Weights of a small GPT-style language model, trained from scratch on English Wikipedia.
Training: 1589M tokens, 12124 steps.
MLP neurons of a small language model. Each row is named by its layer, matrix (gate and up: input weights) and neuron, and shows model dimensions 608-735. Each number is 500 + 50 x the weight over its row's rms, rounded and kept within 0 to 999. Numbers have three digits each. A neuron's up and down rows have the sign that makes its largest values positive.
After each neuron's rows, "fires in" lists the words (lower case) most often at its 100 highest values on Wikipedia text that the model never trained on.

L4.gate1780:425475436529435463596491535528432490497521412583532483571581441441496416540490466436416519420379498431521498533497518522535446532551514491560497415416495549477568518560555520527513524491422541466514487419495577500594447588491501526494529429581410505493420469512475399567600611496464518471529521660443454562563570506480521501527469530485492478503516484496486486575455509526467580578618
L4.up1780:480496506507537502538523512575379489478626539608499536565479484545557477501491443386515500534462427528544450610491587483520450560453469440592551390469454582547549443544527608512529543485518441517547578447546341539569606554501518588543551429420509498587494475540475494477622461455528576489453508507481514490552526461428526467508401529522509514434496500513545437463482473525525563540488
fires in: "where", "which", "him"

L4.gate1087:479540486568557525530447553476461480549517365470461509540454476516529519450515439471522433502469420516450567536527402503531513600488542460492490540541496519525450501420481453582466458502484441543515478570489587470476456521421492410493491445486445542571439468471516533509498421498486478545440490431499497575593582600469438521514452461380509521543423539426552545479491564458514498503489
L4.up1087:480512520445509582546505441501519515495544592549504532497552520587434569493531516468461420538539455554473492436486541511566419577524559544418501536519522480407574496456426473512476502501421456627530426514503360557484480537499546454464559579546500450537509504450517452452496487476449537542491472508584520486496472508444579453462508526561435496590409472436631440466528477484534512510422
fires in: "years", "year", "games", "game", "week"

L4.gate526:539455523563539403512525490487575475488484456400477517463341546468478551482486530495517537524501453592424524449444484476488444537506424486466486535463438466519586388482603514532429490404431466511387393569558474429533494400531530432449475583406543488438555556429566449559463452565432433433551563572466440574452563493507502577413468501446483563491575467555421491547546491477518492486500
L4.up526:525426472551574527537522578499494452457505460440516491475412520476516556491520512433546475513518472587529502462511544551459594471553382425465592554472400428512404460478503473534580477553513509467561561434585443530487484468417526508428544525476513491491522556383582489529562517590434461457536604572426443518541536429497496533337493511535476503553540417575531485475434564497452513568464
fires in: "she", "women", "10", "female", "9"

L4.gate1559:442537461523488451550483559439514445525635517562391459463542517521596527549473482386512427517442560488512394456422571542478426547456489458528491511485484555528449449427549467460451444488558491519524469543553539458483528536465450487487434471564450531437435489458568483579482580441623491567480506475351446494500463351402573508476507521515440401426556555417447411430560475527491502472514
L4.up1559:500533462464503555422453575595522504505484498521489457485454442527471501443487403423484525435464602520496400569521501550503431554496512588489624517563473527441498488453465480510414434454531379479569563438428427413437429434432440364490549470506531421495470498427503466425505463523544348459493574521544442411489521491534447511575498534544560567469557497417558542478435475456444445426550
fires in: "3"

L4.gate2031:451363501553418476519526490530451555546518517490546459534497554404495514478423505515496601570472522545488477501574469548523409525470482547540527481461452525498486547583390509565571458407553539538464578548461455552391523505549468451650481390472539518477437469398588496407481411468496432477514475545551560553442466481512544530532517542501566485522482511505526547545512501550548434490499
L4.up2031:557479592506430512463591496478577550512560520438476608469485526436593448538598682451363568510514464449477569422458508437420557476535439396539568470545464513486498604506565493520488575554558541411532500462462499485530487444452449491483452546497443441490532511410554569459575493561402419488513512423494499529561476502477465446480480472513456518567625456523484567391574494498586516437562
fires in: "his", "new", "their", "still", "remained"

L4.gate936:480403463547403497560468451535507545598506506622552586396539544533505453505475459443576528537428505419453490524556518478448402557576505639505502464485487602521489454519437454520457525489495511577451506448568448521451547494534550555534454520525481578482481361350543525510412387545570384471485578549530479535541571503591489490481564518474477505443489487485400459485481497537429515518460
L4.up936:470489484456499482486477525518539401427380471519412460535539534478504404525517499417441486514394494573515370558491479529529563410447490578493503547589503534474525507478553573550491491379436499482477488537525488374497465629485487391503515500461482463527491541458260551463486468439463448486515520525532580521487535403511480516496490543422471427432581507551518486453490560558508500529525
fires in: "5", "2", "3", "0", "6"

L4.gate378:496605557487565541554485465517477491451554533450476452506536512539535466464415489468492547524521539506484433540550517538490518511546481434509491465519522485603442485483539475541442465486508539437521473512627504533605566563515440448564566598497451493461523571492480556534571521481521616479456467489432428555512569517579468444483520532455459555538483572455439521411470554552477484570578
L4.up378:470523552439442562481463590434572482510501508457453494505573523476598477468531552542457517432550514510476543579365459453499591512585503500469480503548469656397438466515493554531487595374421530497447556488461436467496536528482531551415479538492492394474439490478541523436520418522484597533462508541441464425492401509520438657456444534423475467555548540526503520390560490512476504497457
fires in: "club", "footballer", "football", "played", "sports", "team"

L4.gate1614:453525504442464512497475543438509525458546413464424447421510557420527525550421488561444507509478488538580473499589452477549560523439479429565379407494558491493561508439454494490530607439504559503463555536581525414421619447483471530508477583491516460465498491515565585533439569460501461536472491422452612528522427485404539520619477440452496404424501453454468526504480475555407470502531
L4.up1614:501515434524486539529469419412532415457435597563504514450525563451485497561413465492493522465529514486519502555497558570559470449519506474470471571484531456480472438540455596445464468565462423512509424470441560571451585465495555552539474546505540549503526525353476471478495537506453545541564475466491486461456523589503538446589464487545532433483591522552457608527483559413403490469420
fires in: "after", "since", "while", "because", "if"